MLP neurons of a small language model. Each row is named by its layer, matrix (gate and up: input weights; down: output weights) and neuron, and shows model dimensions 0-223. Each number is 128 + 24 x the weight over its row's rms, rounded and kept within 0 to 255. Numbers have three digits each. A neuron's up and down rows have the sign that makes its largest values positive.
After each neuron's rows, "fires on" lists the tokens most often at its 100 highest values on Wikipedia text that the model never trained on. A number after a token or word is its count.

L13.gate76:109156058132100139163133122133102130150105147130145120116134132144153098130112165120129154148136120130143144136088112104119152138159149131079087163126128116099140146105133139170126147181119149153137099117134133150128110128136094115130147120140131119167157108121088141106114109145132195145118082098103132159142129137112137155137142175132113090119110127111153137097145140124149105150143143145100169115139087113144104148144090151102147157112153134077138096173118106142077117068131147163096137155186124135150151159135146164175160096136135128088135112135127070118094122100148166117119099091086103123086130150101139121129105109125150081160127154136144154104108098128106115147125
L13.up76:151176133149083117125109118156124143121099147101121174102127135110093155110091140077100174144125128142119148148185130126156145126142234170126141127138122112129172105139123137156139174132095141123101174089117123093137081137110103163119098115098134145154118103125154089111118148096101136079139120120136191125111149137137148119101151138110160104098147137169109141081094117117107139124125155090128125145144074126137131144123128128162121107135105112104110125114137159148135118112114117162124109153155155172133155115140145116128128119151135146156126131122134109114148101126126122148138104143130171111180125122140095089098093132154090113131133148093119172115091114145132162151114
L13.down76:125129118097167134144145143105126141144136127122127138111196123098134095183142133139130130119106124160139121112119121091122117107163128139093115147101157111131141047102144127120118114182142132144135101162130114104134155079116152119104130142149109148137087166131139151137133102120085111170090100108122089083114149153141142170068146160120126134123073143069123138143150113174115118162148107132133145134100143135146135124102107124110132128076127112154137145147121151160147129125139138126070119145104113130178095130131112098178133135117158121126099142103124117125142167114111117075136154161150135121106131138131152143158086125090117107085116094144136158122202138110125124109155
fires on: " A" 40, " a" 23, "ly" 7, "ely" 6

L10.gate197:126133084144134106088131122126136161102123160166165164120113133144126148140144121155099106139099134118111138147182118158145124172122092102104096111164171125146165109118147112136136139153162100132095125146083117102104142135110092143167139135133135152133145109132120094097118139136164141121174092138130092090156112108102128092118117154123137133112140091133129128145106104157120087165148125088094109136123102142116178175110090135097134160158099156127148134114157047123154175149146160142108134169139101100145155128147141165126156163106133155079103138146137116157123115087109148116129134094121127142138153132125103167121112139148126134135077114111109136156076146108133125070119
L10.up197:116142110101161082124097127118111117162091113137143112100166136096145116126137093128158122094128116159132125117094127153077164087120112124120160122141105149133125114149129131164094138124138115113096073125140152164133096124084088159134148115135120135143092089132130146139144155126139074127126091171133143140127127131158119138118147147105149135112097160128094180151078109105107155100107122111112113180107104149117098113148158165113152082119092139129079102163101105150170102170099165159159145150145135106150089112161173088170145103163131136107133168134113127138112131114131126127100123159084131122127157138158107144143127106150107145126165139130070116119111143158139122146105
L10.down197:148136141153139126112114141140167123128132128104132118116121130094116127121090079122131091097124138157146151117097141116103070197128126120144135173128130116156165146140152112103120084185141136153089118135133122094108120126142175120091148107129118105120139173127116180166136158150122167144137125158174085126117122097147141177162125142141143124148137135107099089153130127130123101136120088140132122120087141126165135160151140103113112120152131111146150162144122162151109162104120093124123097128102144125132106120113106124200098102178143089119138135109138138156136114150099104147107124083158141120120117069136126143116185116151166136134129153135114138102105159096131124200158
fires on: " to" 47, " from" 4

L13.gate174:096092129141149146122135184088109157138144125124112148075145120111106117115164165139104141112113135109097099140140112127179099153142168117106138127110083127122134147092109132166076163158141089125133139122170126125160188114135105178148126150114143125149108170134153118121171120108145121120179136140133129181113151132119135147107115134116179095134117167122132117099144139172185164099154155114114159128131130133116114148133095080109102152130124093137130120114112157184134104101139143137141119156120120119156135131124074138166165118133156103121081140117061116120138122136203093143142126107102121156143149136132113144162131118121146125148130164152101115126132127124116152103131
L13.up174:124136150142137137142119137136113100100102130133101152133125149127072168110109127082106138164099124129142116114153114167117102112091174134129165164159134147163132153041139157095139163128134093119125103135105121125118129111136117129130131129129128138140108130150100111082123116114171125151076184122123108124120139088127129184120170114156128058170091115132141126117106178119127167119144149112094158107126114142169134141149118158116128119130073088125157119137108110156093133130126091132128097138137149127120141121161156139131097148152128091160129164149144146129132119109181127120108162114130102155121114163112122073160095105137157069135147107109104127133158155146116145148146
L13.down174:164153119140160142135182148105096124131155130138124085117167145112142128137105124128147125126079126134124105137118100128167157151123177141100142166112088105108130109066122109147097173115131130098064146149168123128128144167155113137130163099121098116126126152170135099126126118101099122180141132123103133143070157138114104156163095129135163118133117157143141158141134142152149147104119117107134096164147119140125104112107125144126121118113117082122145141146111158113074099118132151108096124156144120148098092123128147102215129114133122130150144105155139150157140105083164095120158089100124115148087175121138132124126070122145139153127114109112109112150118136156104121084154
fires on: " a" 95, " A" 4

L7.gate233:097117134100130186135135149152143129123153130153166147108148165125097126116137096133099124075100095143116143125108129058136151155143133094120113127130161110146121113113139084143156132108118140143125119062091106140116105154118169124139149124150130154152138145132117126169109116133112195104150128137122150114154162173155151143132113111137155117120135145113137085100139099098108129140095105111116138105107113187146146099110137114124178116107146131118141114122143113195104090114082154132143115125098122115095095104169152129126090125136115128133110149139131110121100158134171078137122157117146090105143099130089088099136107094133130131122073146118128112155144116133050125108108
L7.up233:105111137127153140125133136128114127119170111119094122106147127132107146108085093129107154103125119138138154149109147132158122127138092092116150133148122133119112166118105161123173108101106154094137146161132120143124066096134119127159088120165141148133117172154108087141130132158114126109101108146120101150175164147178146100141122170103135097145112166092137109133118109129157150182109155127177126150167140124137138087123133154132176113106119145080176148152165086149168134113147157132104124107130143186138128155119112149144128137115135131097137159126101135116139140104128144170142150117177144131148088203109132172099110110160114122143119107112158115152118136101074099158119
L7.down233:140102157127166215105110121135129168138102153118133157131125160097109154118102143122103140102128129141098094109116101129142112141107105158105136158140119121152136107149128166154161107103149147101113116109100149115134128118162161134109122162133159141142105150160125102137148145129109074140169116149116133136126120162176135090151110115122106123119114133139164086095190128136170097137111133145117135139154101152149119155162148152131152122138138150169159140127088113125118171126098132136167118152127124122163111131180160082073148137137162125139158167129106109156095111109175089137145171116123113095131123162096103121155158107152129104100108142128137094089115126179114129117172
fires on: " (" 31, " /" 28, ")" 16, " |" 6

L9.gate176:113109116167161112119090145127124131104152102132151143129134144112088147110146121133147112090097142166116160163087142130105102138097127141101137100127134121121154098119144162171142109084146132157108116088160077171140114142104125110167169143121139139186145149129134099118126072122172121100123108122177154123151135120102117172145144100160156146172128121141092129126135141122089159102132128124146150120089135121144113144133105095123195136131117150115045149139110126130106134084133134099057144132157143120114111137108162058139123109169151167126103115115119129122131121157105121103117131129138129110102135140120156139129154117121147132163155091144161110166092133098125145127136
L9.up176:119137180142117083096094099162164138132129113103147185168155113101103137116088093132140116097139105110169121131122165127118128122161113104146135115164148147100141135102151121127156136104123142107125157108147078113151135132116160163134099105134117084115127140117107095119095088165162115123099110124146144142105094146124166144142148128174138126146163154138095098098128156116087128098117115109157113151111142129143131091105133111072149093104163103165142092175168152113120097092120165151115142123141135152130140124122089102098136130177157132123137134128110133140125150110107111131182105095156163121118174133106084105134139081142101149143123096123186110111124128142143093150120
L9.down176:120133132132126108130130136123151082125164147148134177133132160139120119115128129109133135086096165151093144178134126123153103134103173139116073057103122088130169095120127084091136138126098129128118094138144105147105100096160132107137117153079118176135145139154151092111121114077149139123123115115127147111126140111159103129101139122140124162137106142127144133159170110098126131135161126178120153145112164111134146120200157094100117117119097139100152085139148203126161132141133072096115137170099175113094158132117163117101142094114176148129139125123128124097093152159138086106096169128106127144137135143121131139152114141170127150120137128133116151114119140112122134136133
fires on: "b" 34, "j" 8, "n" 6, "u" 6, "e" 6, "i" 6

L12.gate227:100104114155083140112138137136079078119148113122164150134127109124143138122090115141135099120094121150075123165111144125148078173158156122100151106137175119108097126127105164130114140119153087134150139144103100146089121134125154144132089091138125147114108108124124131094095158091170089119108143111130120152156102142125133148113139138131110148139143137145125116143133111124144132162133139116167098145158096122163150147128156122170117131096143109153185143147130075151162095144151104107171101143190152074109116132082117132127174091103118148119155123120106132156096152087147114150116111126108157093110158157071126114136131154128093128083132106129118147148136123173152102117111
L12.up227:151131163153107105090107119154109111171102160158126145169119172163129138108120123158145117136154152148118130113134151138120149134158127165171166086142131144122128106127093165126131115096113060117145130138155143101123107118100111139124127132105156108119137083155132158112090089128133131111118170137120087108124086161096166143142116169101113106163148125083102093127128127122091105151106142115117129112134125114096149131143167105177137162161094093165137070093148090139160143140065108113158135149137141135159117151180129151142148089106164151122133134127096093138103129103121150149094127156133143110104172116112127095094114165150107126133121148124114156130176134153122124119121
L12.down227:141139106146127106130131105141174092121129122121144123161170144140119130135110095162170140130128079146131118143133089165105125144147114113105118153106147106150182100131124135127095121066169138132123135121110138089111091107108135097131124125160116115116126150118129086175093112131101065101119135121147138121125118080157138147146102173089148162152136128133104124148161115139146124111135143123094116107081130162165132142093128135145169107167154104139104117113148131127152135112135122106132110144120097188134095130119136139209114098143200079147165123114147137105158118141144121110090158142135111134142139096073122148129142137143143120108131133142096139123168086143185099124125
fires on: " to" 21, " could" 12, " would" 12, "'t" 7, " not" 7, "n" 5

L2.gate443:061102138074133168075156130098113146097144132143129101103132107117168132102165150128124160148164151147134165087140142141110109154138150096140112144139127123125160128136144126151115111114173123151124133095114107097151106122167130113120142131143089107157142169071121134134120144105115106147118135124115129120155155113118141103078103105154137118117078129134126116141159101080144121151097112153189163146164097113146097109156128121130143151092133125122134106079079083157129081093135188139153186138132072144134140153132142108102167111144108112137149132123104137148140136147079129150122138136142129135159137131143102158139125140096120111086103133143161103147117127133141161103103
L2.up443:097109077167180141147128133140119122124173145156166139143135079163125136125142114103114108082175136160173168112109113111162086119139138129146099156144102159162131125087138092102136138132128151150116137139107097108117148125107145168129150143100147146117090138111113133159089159152094120108129089135098108113169165167121150132142132141168134123104128129172123119089136103150163103128059104119172101111115121137099165118138150136109168070112137142105137109130108127118102112111163155138112083139138087079151110112128145149162112111128145122105155146103132141133126134110163100115125114110157114154089113159120097098146135147083114097140094144149096147124134100118103121151128
L2.down443:164106080122161098150143144166094126105157126127133117107130083132126136115103124125136121094159149143108141114125148133137126114136133156134087149118129134128122115145147113149150177101167129135106153118127140151124144109123119187135145134128137098155110162087146111158134152155145120091120094163126101083169138114114101133124148148150091120138168153111132133102163108160171126154059131160114152138101120099093146122139135152111158145118128144103138082133105114134151083084160129110123099154149121077146123128141172110149133118138154133125166143146102129126130129114108113120102161097124143189089076131164145154083149161065085116093121136169131144109108125108085141103096
fires on: " /" 51, " Def" 9, " Clay" 6, " Summer" 5, " Pld" 4, " Synonyms" 4

L9.gate248:142125147102152147161157130156135130152084129104118117127125137167130171112115137109099125090139127064105164142067140142112165111067098135111136145124139139110138145138123135126192105110124156116167175141141117134165100132116131140134123178158141111143184122131116081129153116165140105148145141117110105130162129163136111126159156109144149118112101101162117147116155135120171140149105134121106138144093143104178078115144156170160150128129117100137122115145096108138167134150092147147111085120169149101146114147151138129127084112119115135137133111173122121119114094097143102137143138102091107141115110121115125132120150118150146151173153122217139091157089140123114139142112
L9.up248:106111145079132141149149126139128124124076117124103124075117151140146148138120109096084135085132142150201160133100147158122137151076102105139121122169136144113152128175168125145168102115116142137124132115107098146123121156132131111118121113153116157114116108167147105164166153147131162135116134149123132069138126122169149105132135088096173154152107131082177105087129134133128098165139125084112142081108136131125162134138130117110156151081119130154166152141106154082121152112123129147113073120129113105145109152118114133121122161129123110115151126108118115109132136098149131063116105138135123085144097172136096152116158106098126093095132163127156165102138118141098158150106
L9.down248:133078117110146130095137140094118112121096138137120128142079186121147180116113103127102119081129157128132133104156091168078102105109117127113139146123128127138086118099157183131141136152161142157124155117128120136107120137136137143112110140127116083124138129128141164100136163126113131097172136158144138161155125150137097123157120114088197098120129160115128126101198136110144092089156123118119129098150130109151159110137122135123131156126124155151168149144143113118170116128119134150146097119095135111134090140182114101098095101130168118149125087101120114130136130125141074093097187095123147103099127192125103138109181175118094124110104115118134103114128137122120138140129
fires on: " (" 32, "(" 6, "00" 6, "30" 5, ")" 4

L6.gate6:116156092091122119152130164106137169130103102104123123141112123135153130106094154089112101158131131093142109126128132138137112115137149120146122138154171119177122138128140098105142106139144118146136141115118149112120131091144095135127104127081086085131154105133150127105127123089160109182139150138110143121124111088124109122164106156180160158104142107113170123128104113110136121144143147120143160106112151122161099140106074144176172125165120128110116128114144128086082084138147114094109154138154122096117115103115101160096135091122092136122143143122134113098132152121092132186131148184139137150108126096060162187139179153167118142109185163117108142143110134119106128148131
L6.up6:130117101129103118162130175096110121063109139145148058123133144167122139075092068078128131117093130147151112115116116121116137134120106103156138146160137160168083096134156113162104129082167107159089164124080152138120099083088114142130135150161130080142117077107114145098132122098104109108098124152091150150153098132103110100160094115135144137143124114152124127139122138138115152133143112114105140155127156122141104132167071118079139151160131127097123132092122176109143132162120067125104127135113115119156112147088100172164116121122127133130124160120133112141124135079114125143113160151135141137120128141105138134129135144116166147136123113125127156161089124100117126135107
L6.down6:115190134082142101146167125137102166105143106147132149157081128086125086139162168085120129115143133105118112142159133128114110144141105129145120132140123090134118138125142160092146074179103133152147110090148158146114172104138081105113090136096128134094153121143160127158121112103176126160134115141180140131126162108114117163133139098094107152115119165104169138174104132135112138146105104066126124150136136093127137098132128128138078142138124106168138145108117164159128074176142119121131130123070128120138111144136114158144143128113108148107171130101121160143132112138114168161116154118138114144164134139146144145116172151114135131152145123135113078107146091158156144106103
fires on: "\n" 28, "===" 25, "==" 17, "-" 16, "|" 7